{
  "norm_eps": 1e-05,
  "qk_norm": false,
  "bias": "all",
  "lr_mult_o": 2.0,
  "lr_head": 0.0132,
  "decay_fraction": 0.833,
  "batch_tokens": 65536,
  "z_loss": 1e-05,
  "max_steps": 10586,
  "dataset": "wikipedia_en"
}
MLP neurons of a small language model. Each row is named by its layer, matrix (down: output weights) and neuron, and shows model dimensions 0-127. Each number is 500 + 25 x the weight over its row's rms, rounded and kept within 0 to 999. Numbers have three digits each.
A block is one neuron, or neurons of one layer that tend to fire together. After each block is what it responds to, as a language model described it from the Wikipedia text at the highest values.

L5.down190:513493475532493530510530465515456490494478527474523444502501474527518486454502509511497537516542531583471508496489485473555501505527498532505549513456495491492501485488504499536480508474527473486492500533499479470452494519500445513542517475503526511505533505451454501435521477537479510506545483470496544528517473505493484454513480524524519497498488506496512526519481483490514546505489
L5.down206:490503528512478497496522492519492534445505518519557468444475489502501455513452504537470484450484536494520491490526528471515499499480485477497457497504473482512530542473472509455508524486505521500547481490543491482546477477505492493495501478478514539493481545478486484489510513479476542488451501514524506468474502485519478512535511466561511494493483540488458527509497487529531476493487
L5.down411:530524507490516497550486460472481534517479503539492485475450485493475506463493515500514497486532476460497542489517500479474538527478501510471490567509469519540550507479514497493507518498497492496467449502484492461481473496512525518465440518493496488477493493478455523522508523466508496476492475517516501525498469483527475472471504534499522506500533518516483479527508553514566458534491
L5.down433:453507531484488482502539474487494517498491524498494476485517521527472528430521486497521538491499513501508473530544490536478517506492487496507496463494495473450516532498511504488538517513541474514550501530544495519494506478548469484514495513498481503541490519511522510515517467500512478497505564472503458476509448486499472474437480519490479452511499516496472499525490548452483552479533
L5.down505:473535539523559491484503487503520508528514471491525508465520501494509508488495496508467502501526496488501497490529552495539523501504458527468485541492469473507527511486439496519478514487490495458561464508484520521478519459492476475506497509480426502519538492471478510513495501459513555491521522478470506499520475515450519508485498490494515533489506485513500516492535483534510487517476
L5.down646:472512501516523515494501509448498541471503488523515511469529537508483522547491534516504472504453470483490534499508504473481542539512495474455517512502499478519498531516516497491566505518506473471515491475532511475498474482491496464504438467465464512504473490474452495483488489517519497468531529494503525477538531458511497565492486472482504515478497531474532462461533531497535532481458
L5.down681:513501489493506493537498489459528485489543517508517523502493534515527520473498508475507464516522536511523490539536512486478527505513478514494542538499477533506526470497533529467496532521495485492456488514454450479535519498488518479507469496536507509436505526535523493472496505500507488477511516441502462506538495509536509502471486510531483504505509485502478467508523498502500493532469
L5.down698:479547556447512556504467500508521507547524519520528494468459514537484539510520514488498473523491500504529489492480518555474543521492478509544477500505515475507487533520554517487485462474537532484540503448491506453496484475482460500477502484491520470499492558493502512491517561512520512512500538498495479478491487476500459497483494521493465516486478505534484484497478491493503512459492
Responds to: Fires on "born" and kinship nouns (son, father, mother, wife) in Wikipedia early-life sections, plus weaker hits on first word-pieces like int, inc, cons.

L13.down3:456524515527501515495475491496506510474504519510502517506476500466504514497495440512533459566483503478488516499474514495518487457493510508529480483497519482491463493479482505544488486501510525524506524502537525513500517529524500466560528467471525484487487543547545530496492505466477490501456476516510505491508507511511502502484503457482525513513509445476455503525518471510491493519510
L13.down117:496547493480559464440489500505500510470525529488479508538506509519527477459547519479527496532488516498468472514512492480492446501491469538546484524491478527472479497523508536473531523480459501477511482483532467507485493497502500526478491485491522502478529492493470529485462525508510483504516453506507538510513472498518540496509483474513489510501514475435477471506540510455538523496436
L13.down161:530488536499511511484466534509473478476499561503464516492543482494530486493492500462502499485549489480532444512466509494520544491485523514482481446526510466476531502516492524485534483500522469482483514488510504488504543491507518473507541515474551469475492468510504511492488470516511476461472513520492513536503515492478503463530525476438508477494514502494484516510537535543465495483416
L13.down253:500484509510494505561486537542496477459498512488490464451540483549531462455507511497487490511525476506473468517484444478483465488502459502513504427473482544511499503520450559516497496501473532537512503519527477482473493477510496534534530524495496484495497461498482542529543536491465490509493497508549542496508475468513533413477499517527531503452516512483510493479502519462489506502498
L13.down464:475499483514528500492510485493462500472513500486506502541489494504508510549557476510537540480517501491453502524487462512492537481482506540515491472518496517553508461506486511496504496423472486489488462521521488457518492473560476476533461505505496523463515531539515523541463507538473489445501470523547461492484513479574536512524493501511478480477488507514489503483526509488500499451548
L13.down490:509491505463523489514498500467478510479504498487466542511563509499518498518508479513523527506514487548495514499492455485484593495503521480472507527466508532516498496484509487527478518510463492474523505449491535528498493530524479523541517528457499562499504504480490428475516512485509541491503482504461509501486508518478505531495474551454487476493497509494509475534492464479524535474487
L13.down493:548466495526524477463484531492464526495494482475515515569508487516526517489492479524509487517465516512500495500540496523534516504450517555508527487463562528528508494494502452479499502561497517466468537480499526483513518514518520495489504517531529474499515543482494517499469548471537489523488508506433506513498484492522538539555496492478520469529534507500481493506528478519498455476505
L13.down702:509472493496463484461465493500553529503533534445489503484505495525486512441556505494517489513565521525521492464507483532521504507483495480523530541481479435520475531554549517522477502451493498499508478476493499460478446462508476521491514522544527502495483510537507481463505453479469460517508466514502469494523488475501492541497487505504486512507519552476499528477519479520473498466551
Responds to: Family-relation words after his or and in biographies (older brother, wife, mother, one of), plus line breaks ending markdown table rows.

L5.down14:523512473498505480514487506506462501523522512527496487506546567483513533454474484485466537503480507519522458470552494511513506507490522513518553500562490513475480494499489484462480475456501477502510512461486461516466478497497489494514499530513532540486470506538509472496504500470456529477483514499527473496539462490509489499534477531556505507499527490515498494475473527458537490523554
L5.down119:520507508495490462518496564455531463527499511496522505489490489478484477508472472512468555517466503521510505511516484499519483500508486512538497480483488495480460524528461468494460478495533488457491519477507512468448506496509493477532501501554484508531464488482502505538490530478478496473519527539517511477493486480507517510470536506507535518500530527527514507499495474481485449462499
L5.down201:520501532560500529506498543522473507471529476505522465490488519467496524461506500482501519509514507524555485496502453495453520506525485520512501481480497506522437523470508488498512532506515461484477488485499486486499556505474518478497528526486510523474495464466524473514522525552500505494521456494543480500506502532485518432510523454494534516454528487505546460481515495518510453518537
L5.down326:515472498515491439515492519539480532450487480467491513504486480482518522469413569548531502541472525453521497465475480510490500564475507497534501513467515499453484494494482482495461481487483483513529526520527512503540469539505527454536518488533527494484493483511474534513496486501421514541522506462502488542505490511528485482457511522507509444507471500478510505486521501513487528461472
L5.down353:484471521506497446478542467499488542526484531462452521483486486510514520485468511520546498543502503465474489485525496531542558503499510486514542449519531508498466489518525519503515489490503476476458506515503520511476495533528509493513495476497490496479487492500486480491502490488488524508455483455509454473494522490511481512467504553483517557492500512498534502521503520450494477519493
L5.down357:524440459486551485572487523517511511506484475535482513494495500520520468455484469468491474484497493497469543488478475511496516508507458498494512506526530537499493500540559492540482454466476525503485485499537530443540501531511539552494496503508453492480512508526498543500503502481512490530490458502501503475504479497511481526513489523471485480481472536526539508513508505520528506514509
L5.down651:466443536509522522488503506492505523563496479528487509478510475527496516537517499490518515477486507480507518457520527501532498521513502510501493480475531478494529492483531484504500516475512517488514573522495491521483490483513522511445471474460531507482525502521509478437471497523506496487497445510516574568481519496523452505500500498501527508508490451522529538490499495519489502517471
L5.down679:454469491490474497501527503497508505513519515482534519497480553517532562482457474535489464524518503511481471506454514525498480478464504503505555539504511487510494457512479515488533480492530459482512494492453505522501450516506482487506520464524476503471540488483520534521450515476526516517489534476491549518448473519491536484502514517510535481525512469490512513469544495506509488510487
Responds to: Opening pipe of a new table row after a line break, in track listings, charts and sports results, plus some music-infobox words like Record(ing), by, jazz.

L9.down681:503504514493455487507499472478503503501488509494513454518511536510508477540455516525539498503512494462490524484451515531452500466525535499480474452451510539506476536495523464476514530492504485514468502506506499531524493439537520501510515550452532516475493490484506488512476504447529523521528510517531510513524508491527505485548492459478491507473512504506513436549497509525501465512529
Responds to: Quantity or degree words that open a descriptive phrase: of after numbers or percentages, most and biggest in superlatives, a after is, few or much.

L13.down66:506517488510497474567435472518526495502510473479556468466464512469508485497493499519483525503495455519511504489514479525498478477468513512487504464488538523561548487528474467517526475467523459513502511480494502570456492504487528465503496527500493501514468459525499480503496492498504504518487486499528510489500495527487454509498490556514504543471523497529512495523539498476553480536555
L13.down224:510523533520482487508475548498497479452485500524495515514503491504464492455482518466478497460495494479506507498492460523523521489509503513504516467498462507443480507495483478530476515484572480505532483472527492464495497500514467469499528485498524477529502528473541524450520520475490507473520508522522467506488479477519525520458510578476510491504508504524507508536529497463507498464471
L13.down226:514542492495498461515524520521465531496480463486516510462568485509499523469522506512478472502492558505487521488503524502533522455478461512525466501475483511470543478504504503510494498525486520550496522507482506465518516468483430449531519507522492515584459485524500505506472547488532507493473486452561517500524478493471489491502512494496485480491485502546511507499486515505516509497516
L13.down377:503504499549519528480495484554537491537481479511517490484496502461519507494475511487514515457503507491538513496485513490538523455520512499484454525506517509503564450458488456496466496521480526489521490495534528522520531532486528517478515498474513516457527499486511492531500508484475472537529510544481527468465500432549468531461518485508466500494531501464488485505476511473515493430514
L13.down465:508529551468505533549446499501518481505485499473497549546519492458482541490504516507519531472521497489460429489447491571507475481530490489519495517454488524534490493498478476537500498483538457538507489491553497516471508515529513488487481514463535475504488469468503509509475506517475494518537520549510521530512474492509485510495523510512487464504508491489455487477504496511461482547502
L13.down549:472471490509481475507519518501516509490521460502469500496500518481513532535522474502516454504535564521518480478489517511483502459527481544483490525509502447546497522479539521499501470461491525526490485471486398512529476525467490484511496442560489501527468503489531489494496526507511493543531475543487513518498475496483500508479536517459505510512500535448552519533525505509438488507478
L13.down632:497471491537502511516499487511512470506500511491470517532472489501474529490539445549481508517505528516491527447493478478467519501486486494497505470455485543442467507562516490513543534541532493520473502494495487445515460526495475473519501483488538521516481547488502515535464540481520490511506543482480450512527527526480460460487529475487528526530494500499537472557488478534465559494489
L13.down734:592498493510448520523512549475526515530455527448495471469482478525491498512538491491456560489490478513532516496516500500525481510536500528452493488513489516510410478523489485537488488478487465512500506525495440496478487506478494464505498500473488521468483480527528503520476508577518498525512497488495489478517505522486490452514515491498486487473504494507529489506473527501503495473506
Responds to: Pipe characters inside Markdown table divider rows like |---|---|, after a header row of election, sports, or track-listing tables; weakly, mid-word pieces such as overs-ea-s.